config.toml
n_head = 11
n_kv_head = 1
head_dim = 64
d_mlp = 2112
vocab_size = 8192
activation = "gelu"
norm_place = "pre"
init_std_qkv = 0.0188
lr = 0.000437
weight_decay = 0.35
warmup_steps = 294
decay_fraction = 0.333
batch_tokens = [32768, 65536, 98304]
dataset = "wikipedia_en"
MLP neurons of a small language model. Each row is named by its layer, matrix (up: input weights) and neuron, and shows model dimensions 266-361. Each number is 50 + 10 x the weight over its row's rms, rounded and kept within 0 to 99.
A block is one neuron, or neurons of one layer that tend to fire together. After each block is what it responds to, as a language model described it from the Wikipedia text at the highest values.

L2.up281:46 48 47 50 61 34 67 59 51 51 55 45 55 47 53 49 50 48 66 49 66 57 53 39 52 63 65 61 47 61 57 65 66 39 63 52 44 58 59 62 56 37 55 65 44 69 60 50 52 32 55 58 48 44 63 50 57 59 55 49 35 48 34 67 49 50 66 44 50 40 38 54 47 55 35 63 57 60 54 44 79 42 67 64 46 53 35 41 49 36 39 49 54 39 57 42
L2.up1615:41 47 47 42 54 38 56 61 65 54 31 48 66 41 67 44 67 53 55 39 57 45 56 35 60 57 47 63 52 49 46 64 53 51 51 49 46 52 39 37 32 48 58 54 59 41 37 54 44 42 37 47 42 32 45 47 52 47 58 36 64 59 48 51 39 60 56 55 44 45 54 49 53 50 47 47 54 48 46 57 73 51 57 54 51 61 59 42 36 39 25 40 54 43 60 37
Responds to: Final word pieces completing a person's first name, often in tables or cast lists, such as Javi-er, Kristín-a, Jenni-fer, Iv-án.

L5.up386:43 61 55 54 40 53 70 62 39 52 47 42 53 51 46 60 53 42 55 46 31 47 35 61 54 50 59 32 55 44 41 43 48 65 57 45 60 49 35 45 54 59 51 54 44 43 51 49 52 36 40 55 45 41 68 44 56 54 71 43 47 62 48 41 53 50 64 51 58 66 49 50 60 40 40 66 48 46 52 48 47 51 52 51 53 48 42 43 62 44 48 37 70 59 47 48
L5.up528:50 55 58 38 44 39 57 65 57 43 52 48 42 55 48 78 43 42 50 40 35 42 36 66 54 61 64 54 52 33 33 25 63 69 45 43 82 53 37 45 46 77 57 51 40 59 54 44 41 42 46 49 56 46 52 50 48 34 58 41 53 52 34 57 46 55 53 49 46 56 51 54 42 27 50 48 60 52 34 52 53 43 57 52 39 37 40 50 60 40 43 64 64 69 52 50
L5.up582:46 54 45 48 54 42 47 48 48 45 51 54 66 61 56 40 44 34 43 50 55 67 43 44 41 47 45 62 57 37 71 58 63 36 44 58 51 54 49 35 43 64 55 51 50 68 40 40 33 29 42 37 50 45 58 54 65 47 65 48 49 54 51 67 44 50 44 55 58 43 47 57 56 47 56 55 47 67 48 54 54 42 56 61 55 49 54 33 51 56 43 54 53 35 49 46
L5.up647:55 46 54 60 53 42 46 50 42 61 43 46 64 41 78 57 58 24 56 39 60 56 55 39 52 51 46 54 53 52 63 79 72 47 49 48 33 65 53 47 41 43 25 61 65 56 51 35 37 36 47 57 54 38 53 49 59 40 51 46 57 41 38 43 49 71 57 67 51 66 55 54 53 63 59 65 48 62 50 37 56 47 53 56 51 41 56 47 45 32 48 48 39 57 56 50
L5.up755:46 47 36 50 51 43 41 54 53 39 26 38 61 60 50 57 51 68 52 55 35 77 47 63 34 46 60 55 69 56 43 28 45 55 45 44 50 48 43 35 39 44 53 43 27 73 37 38 48 42 48 74 59 70 50 48 55 42 42 45 75 55 45 56 21 68 54 48 60 59 56 43 44 41 55 47 45 43 58 34 63 44 69 50 65 51 44 38 41 42 36 22 48 51 37 58
L5.up892:64 29 37 43 62 56 49 55 46 62 42 46 54 37 44 53 53 56 37 44 49 67 50 58 55 41 63 65 57 26 41 50 56 62 41 61 42 42 46 60 60 49 43 57 72 53 47 51 35 43 41 34 52 43 68 59 56 42 41 54 62 57 19 52 51 60 57 41 44 44 37 38 46 51 64 64 35 47 59 40 61 28 54 29 52 56 66 60 54 51 62 52 51 56 33 54
L5.up908:52 40 53 53 61 37 57 52 51 47 26 43 29 55 53 61 48 45 41 59 55 68 43 73 69 46 54 50 52 47 45 48 62 53 50 35 36 56 37 25 51 51 52 51 40 55 49 57 33 42 65 49 28 63 50 45 48 46 42 53 47 49 57 64 35 56 47 50 53 57 49 66 40 48 55 51 62 50 54 39 68 33 62 38 42 65 62 48 46 36 48 45 52 60 43 41
L5.up1972:52 40 24 48 46 50 57 48 42 32 55 42 58 49 76 67 47 48 51 55 41 52 44 52 54 71 47 62 48 28 45 47 59 53 43 53 45 55 43 70 37 64 45 50 67 43 49 53 46 56 17 37 53 52 51 58 52 48 55 50 53 50 52 74 53 55 35 62 48 61 55 50 31 65 45 51 62 32 46 51 41 38 44 39 40 38 54 47 34 49 58 68 55 58 34 51
Responds to: Category nouns and partial first names right before a proper name is spelled out, e.g. the video game, rock band, Maxim magazine, or Wal-(ter).

L3.up248:42 39 60 61 58 31 51 58 48 22 51 59 54 54 62 53 45 47 44 44 44 47 32 62 58 54 59 46 65 40 62 46 54 22 54 51 54 44 57 29 63 43 42 53 46 36 29 48 44 48 51 49 41 53 69 48 49 44 45 42 50 48 40 48 44 59 39 29 59 45 54 46 38 52 38 47 54 60 26 45 58 45 48 52 59 47 56 34 43 52 50 48 47 53 43 37
L3.up1727:37 55 58 60 58 47 35 60 50 42 63 44 54 58 75 47 45 38 44 52 45 40 50 45 58 49 60 44 58 46 44 45 51 52 31 46 49 44 56 38 50 43 48 43 51 46 56 40 51 57 42 62 36 41 58 77 54 51 51 45 54 56 40 62 28 54 64 55 60 55 43 56 35 51 60 62 38 39 49 34 64 42 36 40 56 44 65 56 64 65 46 63 46 55 42 45
L3.up1809:43 26 59 59 39 37 44 51 51 63 44 41 59 61 56 52 37 52 53 61 35 58 43 60 43 51 56 50 70 62 76 54 49 32 43 61 66 36 50 48 52 38 66 48 55 53 36 60 64 36 35 42 43 42 69 52 33 62 75 47 60 66 64 45 45 68 42 53 42 60 60 49 48 58 50 45 57 61 62 57 51 67 58 51 51 50 72 33 41 51 40 52 46 58 63 40
L3.up2027:47 56 54 43 59 37 74 53 50 61 30 43 62 42 45 50 31 41 55 44 46 60 35 59 51 52 50 65 73 31 39 39 68 54 44 54 50 56 64 39 54 45 55 36 67 47 46 43 57 45 59 67 37 49 64 72 40 51 48 35 50 57 42 53 49 50 52 50 54 30 55 50 48 60 46 52 34 37 42 40 70 64 45 37 51 44 52 60 59 54 50 48 34 50 51 21
Responds to: The article an before a noun (an interview, an article) and word-initial prefixes like un- and en- (unfair, unanimous, enfeoffed), plus occasional header tokens.

L5.up467:44 49 45 66 61 51 39 60 27 44 60 44 48 22 56 70 42 53 45 63 48 68 52 49 58 38 59 43 48 50 27 52 48 62 46 56 58 50 53 59 38 58 32 50 50 49 44 48 69 49 62 57 28 30 56 53 46 58 44 40 51 46 42 44 51 65 54 35 51 40 49 53 41 44 53 74 60 42 39 48 39 61 42 46 49 48 54 51 68 46 69 49 62 63 53 56
L5.up548:45 46 44 61 52 54 35 71 23 48 46 27 55 42 50 64 45 39 52 53 76 39 50 58 48 56 46 64 74 46 44 48 47 41 53 56 47 68 68 49 41 39 58 65 50 63 49 61 57 50 46 54 30 44 68 56 44 35 44 43 44 53 40 48 29 44 59 23 54 64 46 59 58 56 41 62 58 41 54 64 61 54 41 41 65 41 57 38 51 50 55 55 52 62 30 46
L5.up723:44 36 64 55 65 44 45 45 41 55 45 44 77 43 51 57 46 62 51 55 35 44 36 52 56 24 48 74 42 44 46 30 60 50 51 39 59 53 48 67 47 65 72 68 61 56 50 46 61 65 52 63 57 49 59 61 49 39 65 52 63 37 54 56 35 47 43 35 41 49 54 55 41 57 55 67 54 50 40 56 66 44 53 41 54 51 58 49 65 61 56 42 82 51 54 40
L5.up804:42 20 50 55 62 58 42 51 50 28 43 51 56 46 69 42 54 55 62 47 41 43 30 39 54 73 40 55 54 57 46 33 45 48 54 39 47 49 40 21 40 59 46 65 58 56 49 61 50 25 58 68 50 44 48 46 48 45 38 40 58 39 42 50 47 49 38 69 69 66 56 30 51 55 50 54 52 37 38 50 56 64 57 60 45 52 43 41 51 58 33 38 43 42 57 51
L5.up814:53 37 46 45 52 37 53 52 44 46 59 63 60 48 64 55 64 39 61 46 48 53 34 41 30 45 51 39 65 29 57 53 63 43 53 42 55 72 53 48 38 60 39 55 53 66 35 66 39 56 41 62 39 60 55 53 41 25 55 40 26 47 44 62 59 43 46 60 45 45 51 44 50 51 47 52 49 65 31 62 67 63 43 52 31 46 27 39 59 49 43 52 55 68 36 36
L5.up1442:60 38 71 47 64 47 60 62 40 55 55 56 48 49 47 55 55 53 48 70 54 52 50 64 55 47 72 63 62 56 46 51 52 28 45 42 39 61 60 25 56 55 53 50 51 44 47 65 45 48 53 42 41 37 55 42 45 49 56 48 46 60 70 51 63 47 34 46 57 49 45 68 45 58 61 69 49 49 58 46 45 53 38 52 56 48 61 42 50 52 55 73 53 53 32 32
L5.up1947:43 50 28 52 60 59 56 48 41 43 53 51 61 39 59 33 34 51 49 44 41 46 47 61 48 65 43 64 53 56 49 47 55 40 54 44 40 52 59 31 42 34 50 44 54 58 48 35 52 48 63 72 39 64 48 52 56 28 50 45 56 56 58 40 54 48 52 45 41 41 44 54 47 29 50 60 62 54 63 56 51 55 54 40 58 45 44 52 44 39 71 59 68 62 44 44
L5.up2015:47 62 40 33 61 33 55 57 43 36 68 42 51 41 53 47 33 57 51 42 50 64 75 56 52 57 60 55 52 47 45 48 52 38 50 52 39 56 59 26 33 48 61 42 40 44 59 47 29 35 52 58 35 33 53 55 34 44 40 47 61 43 51 51 37 46 47 40 60 51 51 56 57 44 45 64 61 55 46 47 56 45 46 56 69 48 44 35 63 55 55 40 41 61 35 50
Responds to: The and or comma joining two adjectives or modifiers before a noun, as in rough and flaky, hot, humid, written and directed; weaker on most, very, It.

L3.up241:37 54 57 54 41 45 47 56 38 50 51 56 42 34 42 34 46 39 47 39 54 63 54 51 51 54 63 48 72 22 54 25 45 61 56 55 40 65 47 61 68 48 46 49 56 53 36 59 44 38 48 60 60 48 60 48 68 47 42 59 50 49 45 47 53 43 60 47 39 48 70 62 44 58 64 49 39 58 64 56 38 61 62 54 63 41 49 56 63 44 51 52 56 51 55 48
L3.up371:42 46 64 47 59 39 73 58 54 66 49 38 49 44 66 52 42 43 59 44 51 49 44 51 55 44 57 39 52 24 41 33 52 50 37 58 56 45 52 56 39 41 49 49 46 51 47 62 47 39 36 56 52 33 42 56 42 36 42 48 64 45 35 59 49 56 63 40 53 53 48 57 51 60 55 47 45 32 35 53 64 55 59 38 52 53 64 51 48 58 52 57 52 49 39 55
L3.up775:46 47 33 52 42 38 52 61 63 49 49 46 54 41 51 58 41 32 49 43 34 66 48 67 44 49 52 52 46 48 43 33 64 63 33 46 69 53 51 51 49 43 48 46 52 53 36 54 65 57 38 66 48 52 68 43 49 49 64 36 61 55 48 54 40 61 37 44 55 58 31 55 53 58 56 42 62 15 36 41 56 62 84 54 67 28 39 45 44 54 55 60 58 51 55 54
L3.up1785:46 35 37 45 45 39 51 41 53 81 46 43 61 43 57 60 58 55 34 43 75 60 42 53 64 67 46 62 52 30 64 31 60 70 72 61 52 63 54 53 50 46 45 56 57 61 39 44 20 52 41 33 43 60 53 66 41 40 55 42 50 36 46 55 59 52 53 49 55 54 55 51 44 66 45 71 69 56 23 61 37 56 72 49 57 53 34 43 68 55 56 59 52 44 59 36
Responds to: Nouns naming a work, medium or entity, usually right after "the", such as book, film, novel, game, city, country, album, series, plus assorted word-final pieces like -ina and -ana.

L2.up77:41 48 50 47 57 45 44 32 52 64 64 38 55 50 42 41 84 60 41 44 22 55 56 47 57 59 49 56 52 51 55 41 56 44 49 50 50 43 57 62 63 47 62 58 46 55 36 61 50 54 35 32 38 56 52 51 48 47 51 52 61 63 65 40 62 63 42 37 54 64 53 60 40 50 57 57 58 51 56 42 54 60 41 46 58 55 49 23 49 50 48 58 48 50 52 51
L2.up1068:44 39 45 59 44 48 50 42 56 41 47 52 64 43 57 61 52 56 38 53 43 59 36 53 46 64 50 44 65 51 52 46 58 30 55 48 45 58 44 42 51 42 69 56 46 57 47 42 48 51 49 52 24 40 60 52 56 44 48 40 43 51 59 35 61 60 28 44 36 63 49 36 59 49 54 47 41 43 53 67 67 56 60 26 47 49 37 43 44 51 45 56 67 48 51 45
Responds to: Tokens leading into a rank or chart placing, such as peaked at, number, top-ten, tenth, charted; weaker on superlatives (-est) and word pieces in sports tables.